{
  "num_hidden_layers": 13,
  "hidden_size": 320,
  "num_attention_heads": 8,
  "num_key_value_heads": 8,
  "head_dim": 32,
  "intermediate_size": 960,
  "vocab_size": 8192,
  "hidden_act": "swiglu",
  "norm": "rmsnorm",
  "norm_place": "pre",
  "norm_eps": 1e-06,
  "positions": "rope",
  "rope_theta": 100000.0,
  "rope_fraction": 1.0,
  "qk_norm": false,
  "attn_scale": 0.177,
  "bias": "none",
  "tie_word_embeddings": false,
  "parallel_block": false,
  "init": "orth",
  "init_std_qkv": 0.0511,
  "init_std_o": 0.0,
  "init_std_up": 0.0511,
  "init_std_down": 0.0,
  "optimizer": "muon_variant",
  "learning_rate": 0.0107,
  "lr_mult_o": 1.5,
  "beta1": 0.95,
  "lr_head": 0.0226,
  "max_grad_norm": 2.0,
  "warmup_steps": 200,
  "schedule": "wsd",
  "decay_fraction": 1.0,
  "decay_shape": "exp",
  "final_lr_fraction": 0.1,
  "batch_tokens": 131072,
  "max_seq_len": 1024,
  "doc_mask": true,
  "train_tokens": 902600000,
  "max_steps": 6887,
  "dataset": "wikipedia_en"
}
MLP neurons of a small language model. Each row is named by its layer, matrix (gate and up: input weights) and neuron, and shows model dimensions 16-79. Each number is 200 + 40 x the weight over its row's rms, rounded and kept within 0 to 999. A neuron's up and down rows have the sign that makes its largest values positive.
After each neuron's rows, "fires after" lists the tokens most often just before its 100 highest values on Wikipedia text that the model never trained on. A number after a token or word is its count.

L3.gate741,156,186,214,216,195,272,186,199,231,174,177,239,210,245,195,261,169,221,189,237,234,247,163,216,233,189,171,202,197,210,236,136,132,179,241,243,157,167,151,287,213,330,199,94,168,181,206,171,213,181,213,163,219,217,225,209,242,185,193,234,219,248,229,194
L3.up741,193,235,182,212,218,160,165,163,152,205,179,195,142,181,184,190,219,241,213,214,170,180,159,176,201,146,230,249,177,240,230,159,158,229,111,233,142,174,225,350,204,235,252,191,311,156,264,228,239,154,221,129,162,197,223,196,195,218,176,297,169,212,115,197
fires after: " " 45, "-" 11

L8.gate54,138,206,216,185,195,170,196,73,228,258,179,219,202,139,259,239,163,190,167,168,191,187,237,244,250,248,152,190,87,202,206,204,162,161,185,239,187,180,210,142,203,204,220,122,194,224,164,147,166,216,174,202,201,227,203,198,212,156,165,258,177,244,180,195
L8.up54,201,95,233,230,175,174,216,215,226,151,197,227,232,129,275,268,194,191,251,187,248,186,158,272,148,247,204,267,195,205,163,265,182,259,140,180,191,160,213,245,239,226,200,191,235,190,142,211,168,219,184,186,232,166,189,163,209,186,152,149,196,143,189,261
fires after: " " 63, "Billboard" 4

L6.gate448,218,154,214,163,246,228,206,261,189,136,247,202,246,190,213,225,186,210,205,185,170,179,218,245,120,121,165,214,269,167,172,184,217,185,262,236,176,222,146,203,194,205,185,169,132,168,132,174,155,272,165,213,161,226,222,237,284,199,169,236,266,206,174,243
L6.up448,238,224,206,195,213,184,189,178,200,184,241,169,169,205,208,139,156,298,135,224,250,158,226,170,225,225,227,169,135,197,208,156,252,219,187,161,200,133,184,225,192,152,201,226,236,289,275,209,169,263,187,233,146,211,176,224,208,195,251,188,109,120,271,178
fires after: " " 43, "1" 27, " (" 5, "2" 5, " −" 4

L6.gate276,154,217,207,215,162,212,202,190,246,182,243,235,199,171,224,265,137,220,229,230,133,173,218,247,203,200,231,290,196,251,205,186,151,135,299,238,234,241,249,204,147,178,156,262,170,232,214,216,248,226,229,320,238,240,225,211,227,155,163,219,174,144,238,222
L6.up276,281,166,259,183,293,202,264,265,182,116,181,196,159,256,234,198,242,220,185,162,187,236,196,187,180,238,185,193,181,220,181,268,143,205,171,211,188,130,258,208,232,158,204,192,239,258,210,140,129,171,161,143,216,234,246,188,190,186,201,141,165,292,218,243
fires after: " " 41, " (" 17, "–" 10, "See" 5, "\n" 5

L8.gate846,178,178,227,161,161,251,195,191,199,192,210,159,184,174,195,166,143,204,270,168,177,223,202,221,228,254,234,242,146,223,168,251,222,154,216,225,209,202,248,151,218,267,119,211,230,186,140,277,171,297,216,244,174,208,184,205,211,228,294,171,278,247,204,191
L8.up846,176,266,166,185,243,152,250,228,194,195,190,177,152,223,131,222,238,143,176,153,263,178,184,222,189,219,160,232,144,236,227,227,183,203,84,190,225,190,227,247,263,240,234,151,199,220,209,212,108,233,203,278,237,189,323,163,169,299,229,256,258,209,224,156
fires after: "0" 72, "9" 28

L6.gate374,198,233,225,207,217,196,175,181,221,245,188,236,158,234,247,243,203,183,198,199,163,232,230,163,161,163,151,158,264,200,139,241,152,152,153,230,289,280,231,183,159,159,217,232,235,264,197,236,198,198,175,299,227,242,279,210,265,204,121,174,227,165,225,264
L6.up374,190,172,143,220,195,160,134,202,207,211,216,222,191,236,200,137,199,220,188,224,205,269,207,185,239,194,155,189,202,213,221,251,183,204,217,255,156,174,230,174,216,134,204,212,174,172,147,175,221,203,233,144,202,136,220,239,278,97,225,184,248,178,268,219
fires after: "\n" 18, ")" 17, "-" 12, "9" 9, " " 6

L3.gate143,218,187,236,126,241,222,264,141,293,181,149,177,195,225,155,216,177,263,183,233,206,226,142,188,162,138,188,193,268,221,217,167,197,212,242,216,154,199,153,184,238,230,163,81,232,214,243,178,189,259,232,160,234,142,185,224,159,287,212,167,182,229,116,190
L3.up143,210,188,179,204,255,226,218,273,184,215,193,199,205,209,143,122,215,335,150,177,149,173,180,193,198,151,290,207,163,221,243,209,200,248,235,212,169,150,185,225,222,153,130,167,235,254,143,181,230,182,207,153,277,171,233,207,135,305,146,225,152,194,212,168
fires after: "1" 20, "2" 15, "3" 12, "5" 9, "7" 8, " " 8

L3.gate735,163,172,195,206,232,203,174,296,233,218,203,250,219,138,167,207,181,163,174,239,258,192,198,194,194,221,214,164,224,166,150,153,230,308,163,184,178,252,188,220,199,283,205,254,185,171,163,134,192,212,243,187,204,227,214,204,201,190,198,253,222,147,200,221
L3.up735,241,193,220,223,249,196,157,185,242,234,195,143,241,173,202,224,208,249,205,244,135,212,197,222,240,268,152,243,193,234,258,241,163,196,190,155,207,112,248,140,231,205,236,210,256,203,268,140,252,185,209,148,212,234,213,189,185,160,209,219,178,260,189,196
fires after: " " 40, "/" 6, " m" 5, " (" 5, "och" 5

L6.gate613,190,180,228,201,203,215,247,197,183,118,201,250,228,208,132,194,227,244,196,182,183,161,184,160,228,183,204,232,260,217,259,217,234,234,140,203,153,159,244,265,211,169,210,193,185,172,226,176,154,187,184,236,239,165,221,156,251,274,164,183,121,154,169,259
L6.up613,222,231,209,225,239,233,204,237,168,216,194,199,234,259,175,245,229,259,205,187,236,186,190,182,202,238,195,250,140,175,255,218,202,118,182,153,200,218,166,227,169,126,181,202,134,161,192,210,132,256,241,216,184,199,339,208,143,166,239,147,238,175,172,213
fires after: "2" 46, "1" 31, "4" 7, " over" 6, "3" 4

L4.gate448,180,185,328,265,253,230,158,248,197,177,179,169,244,278,233,193,178,187,252,144,233,220,197,195,206,187,198,211,210,201,199,200,200,162,184,220,201,204,188,231,164,206,177,152,214,212,128,253,157,126,168,167,186,256,294,210,223,179,258,197,81,158,124,234
L4.up448,203,282,227,252,272,205,197,205,164,178,208,217,226,221,201,218,128,202,176,167,240,176,274,160,232,194,130,227,233,199,156,194,212,192,156,222,256,198,191,263,283,211,235,224,180,186,202,194,175,138,190,133,198,152,175,197,252,202,261,191,177,201,150,200
fires after: "." 42, "," 8, " L" 6, " " 5, " Wal" 4, "1" 4

L4.gate500,195,258,325,221,200,186,223,229,166,203,161,200,230,148,254,275,245,169,214,229,187,191,198,165,212,201,207,110,203,121,137,139,182,144,230,258,143,223,305,209,172,171,211,216,234,153,167,234,180,223,216,169,280,207,182,250,234,174,172,131,174,181,199,220
L4.up500,155,163,231,210,176,104,154,178,141,213,179,171,177,177,195,221,226,203,201,162,167,209,206,207,200,172,234,175,221,182,245,220,169,216,207,96,206,220,212,187,190,184,140,226,225,270,162,196,160,212,219,192,192,230,187,310,236,172,183,243,173,200,192,195
fires after: "-" 22, "\n" 20, " (" 14, " \"" 12, "===" 5

L4.gate523,231,237,223,223,165,161,186,176,224,146,230,245,257,186,226,165,201,184,201,229,243,165,217,252,228,215,183,208,196,228,204,183,174,181,176,208,166,164,160,217,104,188,191,191,138,195,131,205,214,184,229,186,249,237,248,169,167,160,189,201,151,204,175,191
L4.up523,225,197,234,263,137,260,192,218,139,220,228,228,238,215,232,235,179,276,177,221,306,192,186,227,214,229,148,202,246,170,290,272,170,232,259,203,311,210,181,246,204,168,226,232,198,251,199,153,145,179,210,190,148,172,148,298,195,100,236,168,166,188,217,144
fires after: "," 26, "." 17, " two" 5, "ba" 4, " five" 4

L9.gate153,141,241,181,204,278,214,162,172,221,303,257,172,163,240,245,244,292,180,172,262,165,173,218,147,196,215,260,222,159,241,159,189,123,276,212,176,137,114,212,214,237,240,191,213,151,217,195,208,155,251,147,181,179,153,277,168,148,163,186,188,237,189,149,197
L9.up153,115,198,202,154,213,221,148,208,211,239,262,216,293,198,244,313,119,176,195,204,138,167,202,192,177,153,234,198,152,285,194,214,162,218,211,200,205,154,204,149,256,173,214,189,196,182,209,199,235,243,246,242,166,232,233,235,204,162,140,165,99,177,189,216
fires after: "1" 52, "2" 4

L7.gate571,204,202,195,152,265,190,166,183,235,196,251,143,172,260,248,240,150,227,224,258,210,205,156,178,230,135,246,237,167,189,183,225,215,154,199,165,175,214,203,238,148,180,197,165,216,161,186,257,199,158,167,212,219,226,143,159,207,253,167,153,129,228,227,236
L7.up571,238,305,194,245,155,197,182,265,248,233,184,214,290,212,215,179,225,279,99,180,151,158,183,208,216,219,164,245,252,160,227,208,219,152,200,217,174,199,176,263,222,182,158,296,146,204,187,140,163,143,224,147,245,200,178,188,207,214,174,184,196,207,220,175
fires after: " |" 27, "|" 27, " " 14, "-" 9, "\n" 6, " and" 4

L8.gate540,244,120,230,190,198,255,220,219,208,181,177,199,228,204,209,150,162,216,153,162,191,181,141,248,244,158,218,138,249,208,145,210,198,170,177,186,189,254,200,194,169,222,231,153,223,205,173,208,182,226,211,252,213,208,175,182,206,276,178,263,111,163,208,238
L8.up540,203,201,252,208,170,203,229,274,193,185,274,163,108,173,205,202,146,227,210,236,121,183,134,153,118,201,185,208,288,220,164,255,169,246,219,241,125,173,271,153,295,134,200,208,148,132,252,212,195,206,203,143,169,205,160,249,174,231,214,247,162,214,172,139
fires after: " " 44, "–" 20, " (" 7

L3.gate753,173,231,246,233,239,242,149,240,240,203,230,182,215,177,228,181,195,239,213,175,147,179,143,180,192,203,203,259,222,266,222,193,162,181,229,169,184,198,181,206,204,182,168,251,253,162,212,158,254,167,191,226,241,176,285,224,140,220,320,188,187,214,205,148
L3.up753,218,190,176,168,120,233,222,207,215,149,171,151,255,132,234,196,212,230,262,222,251,147,130,179,216,206,261,278,179,135,201,164,260,213,211,231,158,261,165,130,210,272,248,177,213,228,191,200,203,216,237,196,157,228,198,165,102,220,131,203,147,197,237,212
fires after: "," 32, "0" 18, "3" 9, "4" 7, "7" 5, "5" 5

L3.gate613,216,164,277,247,165,191,238,210,208,198,257,228,232,152,183,183,253,223,207,157,201,214,204,160,121,257,198,170,243,202,192,224,239,232,179,219,212,137,252,181,149,147,196,241,142,193,227,158,183,213,159,254,266,209,202,217,202,286,166,174,173,183,252,242
L3.up613,216,217,174,185,160,200,215,245,158,280,161,176,248,274,148,215,256,190,183,171,235,166,151,209,216,151,183,202,195,145,243,209,169,159,204,249,164,212,131,201,200,281,136,183,180,180,160,268,142,173,213,121,209,178,189,213,222,199,234,70,163,267,156,122
fires after: "1" 20, "8" 15, "5" 14, "4" 13, "3" 10, "2" 10

L3.gate955,155,178,177,251,153,178,213,184,181,197,244,218,162,215,178,239,259,184,159,304,249,160,148,231,143,203,148,196,161,214,184,174,283,224,206,165,158,228,232,154,197,215,176,211,205,223,113,187,220,211,254,202,217,195,188,199,143,196,132,217,161,208,216,195
L3.up955,196,215,245,205,258,201,162,169,171,181,182,186,212,212,202,246,191,200,201,230,198,207,190,185,186,198,251,227,181,149,181,182,212,212,217,141,263,103,197,156,175,235,182,138,120,255,206,156,147,221,227,264,173,253,174,261,181,194,210,187,226,234,238,129
fires after: "." 31, " (" 10, " Label" 8, "\n" 6, "B" 5, "," 5

L8.gate229,189,199,204,227,148,219,192,172,192,119,202,191,189,231,275,199,198,180,155,248,184,167,209,218,171,221,196,163,204,206,182,158,226,279,197,238,190,235,222,183,175,246,252,169,156,206,189,228,221,243,188,190,208,178,206,288,172,184,147,219,166,182,171,192
L8.up229,206,199,213,183,185,259,161,212,154,158,172,171,84,180,148,224,151,263,190,166,203,167,263,206,213,180,263,194,131,182,223,266,224,200,168,178,185,217,212,240,205,193,161,225,179,284,193,201,160,238,139,199,184,146,110,254,252,251,245,189,165,222,206,213
fires after: " " 52, "\n" 10, "1" 6, "-" 5, "6" 4

L3.gate618,230,249,179,154,213,158,297,217,216,170,161,158,231,157,144,167,180,210,242,224,194,237,171,194,175,197,216,295,255,166,258,227,198,291,154,197,197,208,146,202,198,241,207,208,169,200,119,248,202,204,144,282,244,228,197,227,192,188,166,164,138,218,205,137
L3.up618,229,214,117,238,188,198,236,181,193,229,182,187,193,162,137,181,218,145,179,235,154,177,221,189,157,227,122,265,201,145,217,190,203,226,192,224,222,194,235,180,184,211,207,74,184,191,271,246,263,193,191,277,222,242,220,256,198,207,201,182,218,178,205,249
fires after: "0" 23, "5" 13, "6" 10, "7" 8, "8" 7, "4" 6

L6.gate768,188,290,176,188,258,214,241,188,175,196,138,197,108,155,195,226,186,314,191,244,123,206,196,190,180,208,190,169,188,179,203,212,188,207,173,236,149,168,192,201,177,179,114,204,152,215,209,163,156,231,188,107,180,119,135,220,162,242,177,141,239,223,239,136
L6.up768,69,163,166,244,186,206,242,196,185,259,225,244,123,216,195,241,210,207,207,231,151,142,267,198,216,155,185,133,200,207,228,255,221,209,160,180,161,160,225,131,193,180,156,186,226,284,201,157,177,243,181,174,166,212,276,293,247,252,182,156,148,223,176,212
fires after: " " 46, "1" 43, "3" 4

L8.gate428,184,179,274,173,151,135,188,134,191,238,215,266,229,189,171,205,211,186,162,194,153,249,184,273,148,217,175,185,179,226,166,199,252,168,132,190,208,193,196,258,188,222,209,126,159,211,166,168,199,245,128,164,177,188,265,169,146,215,163,195,118,197,178,252
L8.up428,236,181,212,226,145,208,260,257,217,243,286,196,246,208,174,260,207,249,228,147,264,208,171,227,234,244,189,250,175,203,181,175,206,254,269,197,224,184,218,215,204,207,199,197,237,234,201,185,125,189,205,194,237,103,158,176,147,227,144,147,216,169,264,148
fires after: " the" 47, " " 18, " re" 6

L7.gate693,190,201,221,216,177,211,211,206,210,214,170,245,285,235,180,207,161,293,222,152,218,108,210,251,194,147,230,232,280,172,169,211,258,123,190,210,191,164,205,224,153,266,189,185,194,241,76,221,192,258,155,200,153,203,247,205,235,233,206,149,178,182,228,203
L7.up693,139,190,187,95,273,268,190,241,229,244,178,235,143,245,150,218,187,204,210,164,205,190,152,183,165,209,203,280,249,121,207,180,220,155,240,163,173,197,284,230,264,265,139,251,173,155,152,173,188,205,144,138,253,166,178,170,147,268,216,179,195,227,172,150
fires after: " " 32, "al" 15, "1" 9, "3" 6, " Al" 6, "2" 5

L8.gate288,222,164,229,92,174,122,149,191,269,220,222,155,230,184,175,159,131,264,161,181,214,234,255,204,212,241,202,158,243,190,195,191,206,204,238,199,187,208,211,177,199,211,206,237,182,188,204,237,151,177,135,244,233,248,174,197,210,217,217,184,166,195,174,228
L8.up288,183,278,230,186,232,189,265,166,216,249,166,156,155,226,164,191,218,193,197,200,199,195,202,228,253,156,199,243,238,226,246,191,207,195,210,179,241,182,216,270,190,239,230,202,195,250,196,160,184,191,204,182,251,199,150,163,206,233,238,139,225,136,263,180
fires after: "\n" 49, " the" 12

L6.gate211,225,202,255,194,212,177,216,217,178,213,223,211,198,136,161,292,245,225,207,200,280,200,179,197,229,111,229,203,219,185,233,223,205,235,179,221,195,196,186,199,213,175,185,220,202,210,197,164,177,157,197,218,251,172,207,225,266,262,294,217,68,264,226,277
L6.up211,258,260,191,254,176,240,201,185,132,202,148,231,191,262,230,232,205,203,149,163,206,215,137,206,197,188,186,180,144,239,233,221,208,194,137,203,132,150,186,165,125,206,131,212,256,180,211,246,187,250,172,166,226,217,171,122,185,198,246,235,204,211,160,179
fires after: "2" 34, "," 22, " in" 16, "1" 5

L4.gate517,206,226,171,223,150,214,232,227,175,120,196,209,120,123,178,174,208,184,236,232,230,118,202,229,187,279,201,229,121,312,239,179,169,179,148,147,259,278,193,170,120,180,158,182,177,203,145,120,209,207,163,142,156,227,210,226,278,173,139,241,252,177,162,146
L4.up517,256,262,241,293,228,248,223,186,187,134,193,166,263,187,134,206,281,252,165,224,248,270,212,207,180,211,176,198,206,292,183,215,180,205,233,200,266,126,249,149,127,247,195,140,228,206,171,234,171,141,121,101,227,179,256,228,224,162,222,173,197,241,189,155
fires after: "." 52, "," 21

L8.gate305,199,196,220,217,237,230,161,249,230,193,205,206,209,150,187,187,211,203,210,122,201,241,246,183,161,201,218,149,247,243,253,224,158,199,219,204,200,118,196,219,214,231,188,244,144,200,265,193,163,255,184,183,204,206,232,177,196,215,200,211,270,223,198,211
L8.up305,214,197,155,258,104,186,159,216,210,199,239,185,199,251,111,241,201,241,149,240,168,138,164,256,250,152,136,179,243,223,165,243,185,274,142,227,172,196,209,215,240,161,239,103,141,164,200,200,136,238,120,202,238,215,208,194,205,238,188,204,225,123,157,194
fires after: "0" 21, "2" 15, "9" 12, "–" 9, "1" 6

L6.gate348,182,185,206,180,137,197,200,206,242,200,206,284,97,183,225,292,180,271,226,269,160,216,232,315,185,189,221,157,181,181,199,204,196,203,176,230,185,189,232,213,300,144,187,183,216,168,203,176,153,149,213,188,228,169,175,227,155,190,194,208,159,195,201,193
L6.up348,246,237,243,299,151,170,181,163,201,136,143,158,228,156,129,248,242,237,208,160,231,221,179,244,204,176,253,152,169,218,255,252,277,222,110,193,192,199,206,122,205,177,216,249,146,205,194,180,258,204,175,190,198,142,179,195,187,160,247,259,271,204,212,170
fires after: "0" 30, "." 12, "2" 11, "1" 7, " " 5

L7.gate538,183,154,234,224,219,221,136,164,212,209,160,269,192,173,167,191,138,235,215,206,213,229,219,229,222,229,204,199,219,212,189,247,247,182,256,201,142,195,143,198,207,199,206,192,183,205,172,189,184,144,282,183,163,173,183,122,281,229,221,194,233,156,200,202
L7.up538,213,288,160,172,269,160,186,227,165,195,226,217,178,189,195,181,148,234,150,177,149,215,188,179,206,181,254,176,312,231,160,182,199,215,211,181,155,198,162,239,179,198,176,272,173,185,273,221,172,277,161,172,179,163,212,206,171,225,225,205,203,217,175,149
fires after: " " 34, "1" 16, "3" 11, "2" 8

L9.gate908,223,253,187,165,259,219,163,119,235,221,207,213,164,232,167,235,206,232,219,214,154,243,212,189,122,194,140,185,184,231,140,193,179,225,190,239,177,221,153,172,224,248,258,186,215,226,218,189,179,161,194,120,171,162,170,203,246,223,239,106,166,206,277,216
L9.up908,212,203,255,154,218,229,208,137,235,176,193,159,160,252,221,148,213,281,280,109,175,250,156,185,245,215,222,225,258,229,177,201,155,191,244,141,181,232,155,214,196,193,195,173,200,215,157,179,290,189,233,191,221,167,177,224,205,203,193,235,239,256,236,139
fires after: "1" 32, "," 20, " |" 11, " " 5, " /" 4

L6.gate376,189,228,282,207,198,201,159,188,204,240,155,160,94,201,179,206,181,216,220,111,257,218,203,170,174,184,220,276,201,156,214,172,178,198,216,199,291,237,241,246,186,203,242,222,191,269,198,206,191,215,172,185,195,261,195,256,190,217,150,164,207,188,163,250
L6.up376,161,218,203,215,171,207,239,213,205,254,222,126,230,167,197,254,207,279,146,197,216,195,189,182,191,152,212,177,139,231,219,150,252,113,210,157,195,223,222,223,216,216,147,157,235,243,219,201,278,164,178,202,240,128,233,158,132,151,187,231,223,167,213,126
fires after: "0" 33, "9" 30, "7" 13, "8" 11, " " 4

L3.gate930,111,151,209,242,239,183,167,227,229,174,216,178,262,192,210,203,187,233,223,134,222,144,235,192,161,153,181,213,182,212,235,229,176,223,222,167,280,178,231,189,125,139,242,288,208,214,190,200,199,199,185,236,247,186,211,219,263,201,171,260,141,206,237,239
L3.up930,255,139,257,208,213,200,236,214,153,186,139,194,248,150,224,237,160,215,158,157,154,207,166,132,215,219,211,244,148,132,270,235,206,194,174,241,148,225,244,212,171,172,185,201,182,188,228,216,251,256,205,260,178,89,189,166,178,178,206,278,130,196,234,196
fires after: "0" 14, "3" 13, "2" 12, " in" 9, "5" 8

L7.gate242,169,81,221,186,249,202,194,211,208,266,215,188,115,249,243,228,223,218,148,195,181,237,159,157,194,229,230,227,151,172,210,197,225,162,274,177,196,229,177,234,198,164,191,211,272,261,209,190,202,151,173,202,130,231,238,260,201,207,241,150,258,179,108,131
L7.up242,177,195,184,283,193,205,301,245,174,249,152,170,156,207,107,159,227,166,231,244,230,110,234,214,190,237,200,264,211,134,251,192,261,179,257,205,249,166,209,233,202,227,105,204,216,184,180,120,178,186,208,277,154,165,206,134,226,188,289,188,285,196,234,172
fires after: "\n" 68, " /" 6, " Winston" 5, " W" 5

L4.gate675,157,217,230,188,280,201,242,230,176,144,264,187,199,177,205,132,252,191,206,154,142,164,253,232,209,151,231,221,195,223,201,221,176,144,214,176,214,214,234,156,198,179,164,140,146,229,265,207,201,215,271,291,304,238,248,235,213,281,265,189,251,144,159,188
L4.up675,221,237,275,133,137,208,222,158,143,202,226,257,191,151,219,214,222,232,205,207,140,186,183,185,230,233,195,190,167,122,252,169,207,262,266,280,191,185,157,152,212,201,256,127,229,207,166,276,277,237,193,274,145,166,216,276,163,231,194,142,188,250,219,178
fires after: "0" 57, " |" 28, ";" 7, "1" 5

L9.gate777,195,139,147,175,230,195,142,182,170,222,193,176,163,169,192,275,219,256,251,196,144,110,223,228,208,194,201,203,137,148,201,140,175,176,203,220,161,238,217,188,193,281,208,211,139,129,192,176,222,204,232,195,188,130,214,341,201,181,203,247,162,180,147,201
L9.up777,180,175,199,186,211,254,167,210,245,252,165,245,212,224,247,227,235,207,189,165,192,208,204,193,232,132,219,144,188,250,169,238,218,141,244,235,183,205,273,221,214,165,247,111,172,173,138,200,275,223,224,251,160,180,203,217,162,232,192,175,187,169,106,204
fires after: "1" 43, "2" 13, "9" 9, " " 7, " U" 7

L9.gate202,161,216,189,177,207,207,180,151,199,236,147,159,155,159,153,307,214,139,152,162,202,207,218,244,200,170,159,253,190,216,245,203,170,197,125,220,148,174,229,211,151,236,226,197,197,223,163,160,162,244,186,209,193,245,195,275,241,224,261,182,203,233,145,245
L9.up202,163,196,240,204,169,177,266,206,195,214,202,266,181,222,208,194,120,178,206,165,178,206,243,178,172,144,164,151,171,215,292,206,242,181,351,106,191,256,179,234,217,224,178,205,203,173,172,163,219,150,138,173,172,108,233,176,181,195,280,123,236,248,266,204
fires after: " |" 68, " " 8, "-" 5

L8.gate425,202,201,231,204,176,188,233,310,197,178,224,203,201,181,184,134,98,212,87,210,163,174,262,238,233,218,192,277,177,192,235,194,133,225,245,252,227,162,145,148,165,243,123,161,215,239,213,197,228,167,157,232,194,164,182,232,196,213,247,121,122,220,213,184
L8.up425,229,178,203,185,161,203,246,180,201,205,142,244,212,160,177,190,191,196,207,193,143,169,231,128,185,201,175,233,180,134,224,198,235,255,169,258,212,147,259,153,244,209,199,236,218,205,174,199,248,226,177,248,169,187,197,189,159,175,192,184,154,177,106,269
fires after: "." 48, "1" 19, "3" 12, "7" 6, "0" 4, "2" 4

L3.gate892,167,249,226,156,213,181,234,210,164,214,207,198,242,240,190,286,94,206,203,168,235,246,205,278,176,249,179,203,254,232,273,182,227,201,118,142,187,159,219,208,220,216,219,218,182,222,133,149,241,165,222,168,231,246,143,206,171,223,194,127,183,263,267,186
L3.up892,157,113,165,218,172,194,202,224,202,136,239,196,160,213,129,217,224,184,226,235,219,185,217,239,240,185,149,176,256,254,165,189,113,164,239,210,184,114,172,257,166,154,221,197,151,168,142,125,224,207,214,245,204,153,195,118,236,157,163,259,205,178,177,198
fires after: " " 40, " the" 11, "-" 7, " |" 5, " and" 4, ":" 4

L8.gate322,194,230,203,205,211,208,211,225,220,147,178,298,183,222,156,224,146,172,262,241,163,134,201,161,187,176,192,189,209,214,253,202,209,229,169,176,98,219,248,215,183,248,242,148,261,158,185,229,106,213,270,187,163,226,152,193,198,191,214,215,216,179,152,169
L8.up322,156,193,253,143,252,178,192,179,163,264,291,239,190,204,157,225,171,198,226,173,145,217,208,187,215,197,258,228,186,205,153,262,162,194,251,195,178,242,212,195,192,160,189,205,232,189,174,238,263,213,182,190,212,160,217,198,161,226,213,207,102,164,256,163
fires after: "0" 18, "1" 12, "2" 9, "7" 9, "5" 6, "6" 5

L9.gate853,266,156,147,161,129,211,235,219,153,240,239,225,212,153,167,273,210,194,142,209,278,251,178,214,265,164,217,227,147,122,193,214,172,158,170,155,207,196,206,234,186,231,174,210,181,169,241,217,199,227,205,227,200,153,129,161,188,177,276,212,250,213,164,245
L9.up853,218,253,146,99,150,295,216,171,177,120,145,231,222,217,129,176,152,239,224,184,218,132,210,228,151,204,227,191,229,185,185,210,178,234,145,210,182,214,185,179,188,207,231,178,113,153,207,268,287,209,190,212,171,187,225,231,188,179,246,189,239,187,245,233
fires after: "3" 20, "1" 15, " " 11, "2" 10, "4" 5

L4.gate789,181,267,173,175,123,241,221,245,158,180,268,175,114,138,204,253,145,164,117,188,229,179,244,221,205,197,185,190,233,180,112,164,139,185,126,215,266,228,195,187,133,179,213,164,217,219,159,216,211,215,201,240,185,202,126,178,211,149,200,160,207,178,139,170
L4.up789,232,230,178,224,232,226,171,283,222,214,229,144,215,190,173,276,269,211,161,223,124,209,172,228,190,212,204,176,271,187,189,272,160,224,207,179,189,63,249,153,233,238,207,181,169,201,228,205,204,165,182,179,192,223,231,110,208,177,196,159,156,240,260,217
fires after: " |" 59, " " 9, "\n" 4, "C" 4

L8.gate482,160,198,249,147,186,219,144,226,170,201,179,211,168,194,211,216,160,181,181,249,225,193,167,193,137,197,212,171,188,156,196,214,189,233,219,163,228,233,227,146,207,191,212,280,173,209,210,250,220,236,214,226,144,236,223,283,153,196,218,203,208,137,215,263
L8.up482,215,257,209,171,251,231,166,205,145,147,179,152,213,159,196,233,230,179,197,127,184,118,246,188,217,182,220,84,142,196,262,203,274,200,239,223,239,169,186,215,193,191,229,199,223,201,153,155,172,198,246,253,190,237,239,183,187,248,235,216,291,169,132,214
fires after: " |" 29, "|" 21, "-" 17, " No" 14

L6.gate481,239,264,215,212,187,166,224,220,174,206,225,250,236,169,266,234,207,248,194,207,233,90,178,233,170,250,219,105,230,169,216,191,187,224,189,135,64,158,202,322,204,207,232,214,126,221,195,114,263,177,190,278,179,201,182,237,196,195,243,212,151,219,237,173
L6.up481,215,208,200,236,242,219,181,192,162,207,219,226,99,250,146,297,235,180,192,183,179,139,189,151,240,227,155,124,261,185,221,238,210,161,191,232,156,193,216,138,253,142,264,193,145,149,205,173,209,205,224,244,215,209,245,163,178,236,149,198,260,121,137,228
fires after: " |" 36, " Succeed" 9, "-" 7, " Preced" 6, "0" 4, "1" 4

L8.gate483,202,229,271,191,274,165,232,178,232,168,227,253,192,204,175,106,170,154,185,210,306,159,170,178,255,203,208,181,249,147,189,210,222,248,221,125,225,192,168,170,196,149,132,235,149,252,239,225,192,146,191,255,193,210,215,184,182,253,215,179,244,132,216,206
L8.up483,175,187,92,143,181,156,134,173,201,251,176,200,245,150,159,153,226,254,159,205,153,131,224,255,161,195,195,216,151,236,230,272,184,205,217,208,193,245,172,144,224,203,263,189,174,188,230,194,219,201,197,165,174,217,161,174,189,169,222,200,159,207,283,225
fires after: " (" 17, "2" 13, " " 12, "3" 10, "5" 8, "4" 8

L9.gate102,105,167,249,212,193,190,196,196,200,240,216,265,207,163,224,250,194,120,177,215,250,228,284,126,282,170,185,240,161,158,225,220,210,184,200,155,203,190,235,196,188,196,192,132,191,186,235,174,127,186,221,241,199,190,175,194,249,284,203,261,251,170,194,255
L9.up102,231,171,129,98,253,263,247,179,222,240,230,210,218,183,143,213,262,169,164,218,237,184,126,261,212,256,244,188,198,218,189,247,89,245,238,208,155,234,309,156,233,186,217,216,189,229,190,195,171,192,270,228,211,227,216,173,221,161,207,192,116,146,212,209
fires after: " " 39, "9" 17, "0" 7, "2" 4, " has" 4